Weights of a small transformer language model: 10910 steps.
MLP neurons of a small language model. Each row is named by its layer, matrix (gate and up: input weights; down: output weights) and neuron, and shows model dimensions 0-191. Each number is 500 + 50 x the weight over its row's rms, rounded and kept within 0 to 999. Numbers have three digits each. A neuron's up and down rows have the sign that makes its largest values positive.
After each neuron's rows, "fires on" lists the tokens most often at its 100 highest values on Wikipedia text that the model never trained on.

L6.gate65:475508517504543554562512521589467530532485558518504473500477491471561566452513571502571510576620443499463506509592465625488492554529542589610592486484504522429610542555528435447504401484515546544612564541522408521491446480484548541478380407518465579587490492397572529504468505459602496505474474506447510539500517504502523466586406513509515513428421601516463472408543463517557478501430590496544489542588576503414492453461475445479410525456493497547497520548565509430538461500533538496534533575492507462529572508523503537444535484558503443426506513475539576530457498438446478425
L6.up65:405432533507496506460384486447507496503510567525572484449475530475495484496456572512529427462524493415561460404405516529520525458600502524507503496483458489614495433525537515461485555559516566523582530477515526552595486491519528526467454532573508559503491464495454485379571591585493467420374497563372387511453507349513505604607477471489514558533455538474475498455506459488458528532448551544504389551516405531465435410506474390525470435507518508455488512538501518487567525505470530591543530548576550577485497485429502560485437499514502506596477441524481513505501514526567508529
L6.down65:501484449510456491475482545511457523606492456500471649508511518515494456510510420535492466563645452426466568511497422433572501501576470568574488439488408510507507521421490482540547474443499540477536460548464498493486469522484525539542486581480410481461464455528441425518398429553473363463591476478483518490458499503510381540542468500574547568428497512483430473596497505443498504494460359453614387484501483515541493528496549568599438545435479458468479463546525515529449494376560503476462471400502435416392497437476492501500455504465548476525471556508524461469503497472579512504
fires on: " a", "th", ":", "st", "se", " from"

L2.gate206:498518500479501447401470483428506448460526485468565523500402532508503535517489534503544520451454467533541546585470536492581438556430401451443569488600482442516497542584498547488511445560483458524449510476476499464465584471429401461470420477531463549448577448524436489513446593474459502474469406462462465557555557460499411441451522500502450467530529491477471514528587500454534588509459351548548499489422462458531453452441495384443543561468504455546506479613525498463555424457488441449579554471494478347441556535601498453462511419469488472470548510515478494494446560620493439536
L2.up206:467463508489530539444521463480556485446470516464491477511471568484474569467551491542509544581475448555497476631432575498529471570406493491405512503579510447382576605464471517442549457538497519487480487566537543542488491434517452556556419462560407560536513402497418441452410544621410583512445426517507464490533453526483472495544440550473450408534471449478528495511508570503524596528462506482485437460497465464478425502563467495537536526514574436546478529588492495427608407467486500472518552466441521373445485514514482547438611512520519466501508525519432513562411578577499429489
L2.down206:459522467475523557471580401536584475491504528508540590535508547478530576355491479472430497423496518451495462556512476395514552495419449517507595527521478483488545554518397575426505463504570455560440494581451556481512514483513466574559476469484468547539484481459473466591528509447495480591503432547486512454569560562526504439424505561589488481526559492488501465380476533477577507524428451443552496470499585532479445583496448481436527429432614514542485542565546547525499403515496516549514457466464576400512464484565479460490470425489611398464512460444575458543546487485618524481
fires on: "born", "ed", "us", " death", "th", "ign"

L7.gate144:518563557466489455467472407547539569526545462406487556486470464497492469501529514403554548457534485438498532495585512472504463477615408340557542520504507559485505453383468398532492577503470491534559465435510470501508457433467477450574477491470491579530460522550490512544466421484422512634492538521477480457551446363581421518440468589514484510527513462579463488579515566595510494509406500538487474498557444447505530553451413433462473529606434550510529533412431430480527512548507545455431503409514523541518511550555457533575502543573432513516488475531517544523485484450549508579
L7.up144:547470518512501448444549497535517552445471509565462481539433558382487579400541420506511550531442418456444468470505470513446569508559523537491435539479477546418543514410520483515538509588499496569443490420457491437470457600637533544492457411450447550515509472464394462435540497589513534503456551517536491508549337573495492532511538493413527454576508519490515506494549519500400546471455439476462510498506413477537451559491389446401476550510482508486487576486524454409464469526537497493476487518544606555585430597537490516546487428445503471469378522460518498544560435493513516545
L7.down144:418548418443509456549537504481530527504477517560561485419446504508507496513525506468530574539481438474421567591463465520433495480471484454481451491503379488536443500534534523507532514394494491513452491525496496445433433621508505378540543492448528541511503520554448423468485441490608471562526471489514467613449463385519441464423488434448490584468487498528387467508465576491517560509538412473595440550535465392597469527487528510566460436478492575421421474456533454443499522431471540404554456529459562447489463530498500618526458415490524511511527560501517485484435411445591535564
fires on: "p", "r", "gu", "ra", "il", "ric"

L7.gate21:418509537544594474525544626492551483485397597476443455497552515518446542541455549504480544569556553499506453525564457469482510488535504483547544542577439495547470524513481489487520542515582392500370418491435434513526525519542590523525482611528568498491562496566457560462402475473494565458541485445408562472484507434455509561586494566595512541450585513476490499534505501579472400472601484629593502501450512491454459429475493492457516464497545503458445522540520467555490513587492531472545546632468499546442503474550449542527615428511408542533564522509532493565514463469514547534
L7.up21:595511542410489552546492558492550560527586535469549473451503530481473516593509483546493421487540502464559529492566498467492435495430544406536497553552459541508549398514531523520373452484592455483497447485412544346500547543426514519534559520514496362471513433476421501456514579477459443437388536522567605486511524501525531500556542518437461550506582540514475495525478463491412541442506538551569475526450547538518407572430411512533502511497504484481539466524521464555541454469480503550497510401555439499526501458413383537491551477517485386505465523539601500478521550421547412503
L7.down21:456545568542506561568567493560455508596455453539397456477490470539457595508444469489435582535575592521617429533544501510494465478516519511518433506581507492514535491448486535519447620558550518500481451571438440499452500603421486467552530563512503596523451507496485556481525467480520534463548496488448490424477480505441387443561526465557440498444409413473544453445540459523457613519551436456376481540514469557442515508456649481428511502555510544440541529510473468451454505579553577459513526526462434562507471537496605488518560548549430522521522506485446518479543613540531507506
fires on: "el", "ic", "e", "at", "c", "d"

L2.gate147:487499547477556472526595493403479463481510443417466560496486441618552558525542553490461527562507442510527446525594456421469590579508497457540487451532514484408477493450436470526501552445489589559426515450492476462517550510468504427516424479443511512491475596632459459429508557534572534478566510485548546530558581480399557479465491585502463585422510530454442595472520550557599506523541522472514428488458514541531511465553527528463563516559515408380511466459489492542454413525440488481480520552544493491415532494594530493518478486419528473450589426412548517542438538548616470515
L2.up147:419449473515541515505523568407520392491530506551477475511456435590605506533498442524437455492522516529548502504496472501416577582485557461514513470551495472460480578484458502532543496427441652470460504493424471521483476406533514510536405486456538483522439534551419399528548651600484546496536566524532546476528528518494583500439487569508409508523443557490435550429538583480602498527604525528482477533499452491540541424568517565504505442570455432535514434449541437461471450601392497486503522461489491442512504441529460516521512516474503476538596559515493508589430531594575456483
L2.down147:445518483459498490475530548417446482472478453553507476492457417452533543504546511443483599496418487445617523521488498447532504534588568483503433416507500434559490507461494535439550472346533553498452544453608516520501521499490512532626536486545530525518508454526545565469484612497470512405558544520502505534579433551547449521472525564509470551464549546533526467489480478475519609511596401478561491451384499492586503517439490546469607480496518562492542593476503507488499512597425540440516514514386485459430494442550459452471529460460496502460497457510601457604536450455562578382
fires on: " bo", " up", "bo", " mo", " met", "mo"

L6.gate29:520453534475543457497453482457480369611451493571464517532550439439524450521528563462544485533523518505483563509495466479443564613465484453462522498526535583463500524561503563474441537488587543472381457459515477424428493495486530486472416522517445561543489570500502438452417465505612504512500570556463578544469512451469391504484464473462572478517432431505588625496468511455517498524569559473423526509422504461474466523491450499470549456483487402451536398500574540492522494530482545429547603530455448468534566453469495560427525549456442515462584464424468427507394438608499431430
L6.up29:506527539596540483466487494481482602521365527614522489487510510613479475489502474556503539443521536549536574443505519488428498481480521476488384519481473539553523504457509638533466523525533415484523537492426506555436544447487461544469528477562465547495515492524489571533513520455466469451509412624409501534547456567588470500571533450438440480428501509387570439573364563504380489489512500514434588460478488532493463494531535499547549497479541591437448456467550502499485458510530557441566528404559559438476509474439569474585491396527496568512578528425565454481491482519515577496
L6.down29:548561471489405473499526505498600477543426485552560459472494488442451546360499534509423449504520492479427518603527522507544456444565474501378519530485528494414576549475525556536480550497509642491521486466477534562481624523544519491440504439473407397533519409425579506471548487498543466499412532453407437529462520508502486494653547536529527479429553456468537500503529437545413494507403429477497482481538480426465522472468490453547418441452472541538439510386465537511494486469445452461478480518505482539539581452479526544448411499595490500477463488511541484492501556512504485655
fires on: "an", "ne", "'", "se", "ite", "ic"

L2.gate198:525502479514509599525410432546440538533518462501474399508535365600569414479508421415506497537511599570471503542471570538490439488470452540492478519479490529587469472480601444422427488441469509605462492471510516495518382449438533536548564522501483480523535580494557520524538529481483415443472544610457552567582431487538420548542535415504540553509451538459568505469518467508543527432405508512519501489613413532464474451506502507449509443520504522505481499474471491588454536461567529522538494526545514563616510516548400448583517489496454536471520463414466417536479437564479523388
L2.up198:535551449491530537486404604515439534501534413506419481501527612556567448515515473528478494438527498565480502519524633524417423485550570516423545425505425490493556481490484528529527603451502513463575586409489544526556534493470533482520507504506555381458571511543500472435462544485458431453460529490536540507555495533468418478445486596540440497499493470481494500474373599535578452485495623451508441484563474490481461411560486551556486406530501480568559551545408526513541492620588460480492624549541526593463499490531479418512491478440529465513502525573539488573523535512508451461
L2.down198:542637509513469565490465460562541451561516546474461469559535534533467468510577486543489578537465490532460527475479510507497520511488429493500469586557529538561497553541531496562494468453433504535421457518546513477492430479507551509490572541409410525475458466459476517509561407535557509560557420633382476440518439530536536562618542439374454476504424494515553501533540413474576485586545404535486553472506479614543542544460514553483444482503454465477401495411487564597550570498604548577469422588507538488582504484569526434474483415515463470519511507446499517455525427508526501451
fires on: "ten", "45", "46", "on", "as", "11"

L7.gate79:561580491590470434444479459530429499517441451484408543532480493571532491553566557524532509634478545466487534422560474539516516500518496526531478518550562566494527419493641490550534480466612426472520543505543493497477464427501547462476536578489447429524463494599458572462488523460457384574497535482508498577524512583523513451551411450574539454386459478467453554507559512598509505444459404565591578528548440541569407474496493458474531592510482498533460563517461513516526449471423419569505491564494590451571496558447503500515535499486493558449414467519437430518516544528425508538
L7.up79:533513431502555551453540498459549505445541514454422483485433520462528434525563512452517316567545533485498546373492487448441515464454550629497448542403470490498531564513622519445528496480536459477534499511592555477513395481525509482474560510509415479497538489507516576482511481425499456551466481527560555587510552615562483459513513475650520484542478506429510447466558529599459417517513546507608538482476446542531480526520559549440474569521473466487459525529407537449501527439480494591635505508496579472495538545523534526589472606494454568519561490543482504443511473534471464458
L7.down79:493381506430534540505515558515589426544483425486513432444496528476556575551514518528521422412474495442448511454502494521432514420392443577451426571446443518596459539452503488451562484477480503517470581376536494595522456454466565535519539528549442513460435445490554590479537457451453477613450495588558365538438484464433452537521543495496539520506491517515523477420520519555515512582569439488496490516512532478524486541519541617545467448475521472500529519513438590486503421485421576543542504547541627440491499508511502535490449611425427543491559402486533533498562456501469504532
fires on: "s", "ol", "on", "as", "er", "o"

L7.gate233:444484468388576494512485527383519465513493508575526537463518490482535488455429412512529575553505481491609587492480475466563440491550420598497395438562439464445496481445445538564491489492557437497504537551547552529442451554544378492541479430568422506519395592536441436413460494481523438492363542535410455546531478469499457472493490425413453399439524533517435431427465456542469477462532559502503513539502518490404479493438517519550472563505492497561558545574474530512520484507528419530443495465554483565624509481460602486433577484476506404497498480539459532496454516483500466504
L7.up233:453510539469529564457462520410540461480568541567520548493529555535514599516495485526371493470554560586499528515560504454543497458540534456501459539510528448514551461574544522476485527520575557520500508449467574522602445413563424511484471493510431531535404532623467464541489459459580557444410479497573453565510494409518501450492545518424487521472495471532464512516578426394428502496546508454534416491543484498518520500380507462521581514541594459504471577509475588481465402525564476493548546413520583577447574432544454499452507543461584442532387415494511466490549523396548513537
L7.down233:497452419482465568489450406524455556444500482508452561474440473491503440437413420467513510493506527449528413438445539455470576505478450541549562444481510568513563554543504510541498454579506506543447526511511585470520454585484481440494422488538453516544515553548491402496554531497476432525527539515530483515597566546445568592489468573407428574546424566602499487492545494434484438546544372462413578458499534524531494538497534487572475508490425501474511526504502546497595448497479518557513371476517475454412544451568508535645504524402484532480493487611472610448457455428484491476
fires on: "ent", "ed", "ing", "born", "go", " located"

L6.gate103:511524554540547465516473529489486503412479475528449506503595480512462470563529440446434449545455471444544517586445552482512537506596565529452519567513504480530512521456492535461601524496631399408530533516521489413535455561467479483501494438398553507497522505574529597513434491415578581573547518483503572532498484595475537502462374373529471404524529463593503442505477506533482526524507516572425444490549562548432443486460497527489470444507461534563455521506554462505510500571449507379537407550545452435586522507577492451479567436532527545502500465628520547431562500448548538554
L6.up103:469534561538438383431480600597461497486456498450441475508550432506434495418566473515573544451434451567456506554440509520400471506549547471534492524533543527576447549538408497462475513452588540515476453501579494458545466490503483541439541425537401531505524491505597574488528548526442501497462528496476440494490504509485519574535472477416553629487430541496440483501591530476533481505442556444570454548472525585475533531442491578461510496541550502461533528559456454523422547495419423395489500543492393500524521483596494509547573445516454438538449490509498525540634507472484525332
L6.down103:488435458499567533423511467527501551537515467513420451519441470568551467502557482459556569497502516440530536476439535539447383538519605499521492497463465522494539424534449575507444410421546509443505516512515536514514441474469485464421436564474590473467348512428444478560570481419527590552509580481410530458578498428601451459484471592536500539543481520506504459530554560584456517587511405451603540524538512454435444549465473461443382463455541502466546547527488517468442580438546454504569505548442396472549523528472458511568550455508519436483537593541532568560490469485550524517
fires on: "t", "ch", "r", "p", "d"